Weights of a small transformer language model.
Size: width 384, 3 heads of 128 (1 for keys and values).
Architecture: RMSNorm before each block, rotary positions, untied embeddings.
Training: a variant of Muon for these matrices, 6576 steps.
MLP neurons of a small language model. Each row is named by its layer, matrix (down: output weights) and neuron, and shows model dimensions 256-351. Each number is 500 + 25 x the weight over its row's rms, rounded and kept within 0 to 999. Numbers have three digits each. A neuron's up and down rows have the sign that makes its largest values positive.
A block is one neuron, or neurons of one layer that tend to fire together. After each block is what it responds to, as a language model described it from the Wikipedia text at the highest values.

L5.down586:504524480477520493465502501532496450525494561536466494496495497505510498496498516507491489486477513508502511543505505481483519499533541498490469521503508464528486519501513505486496476519520483496455531501480521450515520525552450482521520460512480482508473507498532479470474524486484490477
Month names in dates

L5.down1533:460484523501523486546500461523465529461493502463502504506472539501513489519534495511510511503486519502494457497473493527522515471503494522514511486533471529424538510491519508542469506463526526482514523514544506478498528487497514531507511523492504497476464479491500514469501477508476487509
Copulas and word fragments

L11.down75:485462516538496476503496493522463472487508503505482489504501498495470469533494524510508476533482514535531529513500452544464507496511551507468548492481502518517463489512523497490500479488481490481477520521478501509505449519486504538513501510465503511501476465496522512518506501510502582501
L11.down239:501516480463492508491536502482518529485499511474470497479520521545473534490493496531514516497535511496503490480509499524474501500541483524498516519520431504492472516486453450498515472487488528508506452453482492518512481498539476521479490489529541530491506501489533511496513479501463493511
L11.down291:518431501528490517499500483457525501533568514515526530503509488463493427490511507505486490500522473474511532459512520508474495502506488519518462524499497491500512493486513488499531458507420509516515487454511475496515506496538486507502515517515496529529534504498470546490478556506491452503
L11.down606:461514530453442470473446495479484485462498518477477506517493475464500505489531507498481466519496510546466513528516470480527471472478508429531511481513539537499480470544484503486460474412496499484514527507517537524525474526487501499498510512477503508508454457511444485491557508505492495497
L11.down725:507501450495511496471484526494486505497494495481519492513492488475521476490447498498513481456484527479496473493503485490498465537488508435516527491522518507490491517498526490481511566492443483484524524499470504532488506462495489449515465513514491508537491517484542490494502461501537559482
L11.down1334:486452481543477465528505487475510463504515502495516492487537471492505505475515476438507548494483509498514520491500440475513493498538499529489474439540524502470512496478501460493489468538515457490519495499494500453578528485518484461517486511533524492529521508485499511458523454528460509532
L11.down1379:498509530499529478479510519463531536501499485463509482515484505483481491487504510512551484510514510464513529535441511503501526511521517461532511474537480489501532514494482500467551508492531502531502536489504500486479494533483462510486514467503494426511499508524483504470558501473543507528
L11.down1381:506486501451524481466502481523474530487492527525497503554496488510505478519474519505464509478490544461517483462466442510539521461476516531536467504449544492482473509524489495469538493531514519521517526483529506467519498499505527497474520537489519509510494537500481521486516476457483497531
Main verb after subject

L11.down145:525483453470511455471528501507532537496535528459492523509488494493516506491503514485520527518520506472491492464500475469474499502460484517516471508532471485459513486499504507474481521495509510486456457510520455495510520521474504566536556465492529470506516491463507488502539494459518512504
L11.down179:526498557528538457510478485505511474511460539531497501496494531516549511489465473485559515497509537499481488539473463481505514531468461527484485480471498492468487501515494497545480509510468490497457460485529501491521535491483517472477538476475511482503484499503477502511498514506494486502
L11.down251:504485511485518510491511501526473520531535509449521519477500478524471555501488520497553500444505514555472491506497511530516504463482518526468509514481520468450546495511504443484487504498496443456499535471507481468532512526467511498516469533502512563521482485486507452517466522488479482545
L11.down405:497499468541505483484459532536493507489493501520505462502575475489547488474485531498431492501495475541527514539470512485505491513490506530514491492483482524476554507509451498496493499531492495541492532489457484528494474506474513494501502522501556457525444514505472566485497505542500510529
L11.down707:528489461501465474453500491536477478507506508491511510476473486485480531565485461533461508517463475475475515492473505489497488474492491515509482499448474527484551497527510469537511510540496546503496486535459468506538519550452497503514481500500540511466504483470480516531510511463466513494
L11.down779:515484521498505526474467481496540477494446489534471499500511480496499527522509514469516473476478519476509476500504519479456458470476528506489478471475520438504507497492449503519468520482507495470531527517524515486496495510502510555504541515526519517513524457477474540519515459535543530514
L11.down987:518487513523521559500489506527502459535500498507511525485494491491531526499508463532539487498535497506516457448510516471538543493477504497497490523557504500506522517500459478537490505532490465563530507490524456460493534455508428493441450476489495519473472493525472502454498495519483492550
L11.down1460:542467478523534508468514492481490492554473461505558513503503507501493518505519482518433517515519495506493527496498512494484471433471506523507506492565526494491488459501532546497520487498549507493489499492470497509530512507458499528523491499534528514494504461498505545507491504505468501530
Table and infobox labels

L11.down277:541533516479504513497507488579484495532513491492507517476488517468481509489541497465513498478528473477497463537516501476493473533484495511529573559566467477501517490460514511513469490507517502452552532482488475528482530483501503491548477555496503498494542490466489479483526448510457495466
L11.down630:514548491512495483558467498522509489493478503495496462476495483521498505501522480466532490501466476451497551510505504466500513475452507517500553493485546514481480501463500510472509533540484492515496509489459455539484503467530519511470484520526574520545491498506528497485498503481508542527
L11.down1086:469492495440550533495518508473492506514452458522493476497489473507492506470527529497476474463483524511485544514513529502559492481485470494526542497515460524444493506533485506497560497542510491479500514495497477517481443489502531511496518464467500515507523468508478472486489470479492499552
L11.down1137:499521496461519508500463478500514508488497505479489487487464472513517528503457526488463493476507478492473481455501504497529526469560499483516460482497447519493553491526467520503479470498508512513498533551489497482508477538535520505467486490457541524498512494475519561517536472534483543521
L11.down1148:478485456508495477479512508518516494508534486490505508467448489519483499500556479455491503494526495489481515538520486504531512506471515485515509515521510526470516451459512533481523495494505486502480550499482489479488503417558538509497504483526503518529539487530442474514495504525493509491
L11.down1179:511515524487517508506487510513508476493486446508529484461518490504484503472487577484471492446532492466502492475525503514472470527486521470467486469494523513518483521505508507450514457466515501492477518449497503536524494520520460520516520521479485473481475490508456528512464478515467524514
L11.down1388:502526494492514531490460472520489480563483520517485508540498497531498504568527510520487494474525489484530518512507485521516519480475480474450471491500502530492461505453510517485525517525509461478490465540517506526467508453489490493491523501483505525474516458471540490527505528488442509503
L11.down1467:511512533494486477461532508514500523519505466466488513492502497511511482480523542491501500504538518508497517475507463495491495453524532487507522499502480472498458475500509485498568527495525503480458541475541481500482533497488469513505478480487483488437518507528517483481557536497496488545
Date month/day tokens

L5.down418:504495529457535507480502473551490472548527466528538500516502529478507516529467497513517519531522450489484529458513526505480505476492491499475524492529502522474497518517513470479533505511518508518486499564505486535536486426526524542464514492521510513504513499547517487500494515512511461517
Table header separators

L3.down152:525476508506458514471502518521504480507492491506500516498492485522468501532500487479482516494521476521483510458502482540506511554509526578427509552455512514464485489503528493439478480481487493501494500568428501515453518417553480532485465512503499483481502478536472531490499488511510482492
L3.down180:513518507499460514466506499478484533504503457533526519520491482488470512522521451531456479507481501531477510485485517523556497536518502522501496508498523492478502516511473555496511481466540486452504480534449511498533500496486530538521493504505497472465487513504456496444498530470463524494
L3.down261:516493473489489485502548500506526495514505493531524505467437459527479472509477519487501522485506513519479473523506525466469526475492524504464503475482550519495512472538472498470529494486489502497499536501483523485485482454498497482550451488476539495515472509478470489513526498475548530505
L3.down287:471503522485489495515481434514507507483480503510486520474545514448522481494465510502506515460502512519509498480516477463490477499478525493481496516470500498492502513508461520510507501487468486466489516543462488483446516484526532502498493515540550485489505537481500502477511531522502478482
L3.down577:508523486467484508504484574532529499446518485488483522521494516505487466507459482519499532568503510479478485490509494488511465495495485510487488493481541485480483510504512471520511511512472516499468514480487498534503514512505514531551538478551519538494478480544532468490497490517476473539
L3.down1041:463500504531466493472494472537472501495501488491538503510497460534515465492491475485560518488479515518477489496495524464449525486491556477517502470503452470469485439517490539490495497505518488448461524516509506502490504535493471510483533474513476521505476538532462508504507493524509513494
L3.down1270:488515516466513506509491480544471498519517507525481507484512519468526485504493535441504500477511490513470530498454474536497492523485514492551459515522523495524474536570488546479547511507478498484491495471509486522477465487540492505515491510516491503512512485483466502511498460494481521467
L3.down1398:518510470543462503482517480522505495533432450485478520512434491465523482482496505464478515440481534509482543521492504469531487522505522492501470480488563483505521487468517467514523532537474468464542511489497516494485456532484546528511494521486483476480515481530500497517511526521520500504
Mid-sized numbers in tables and dates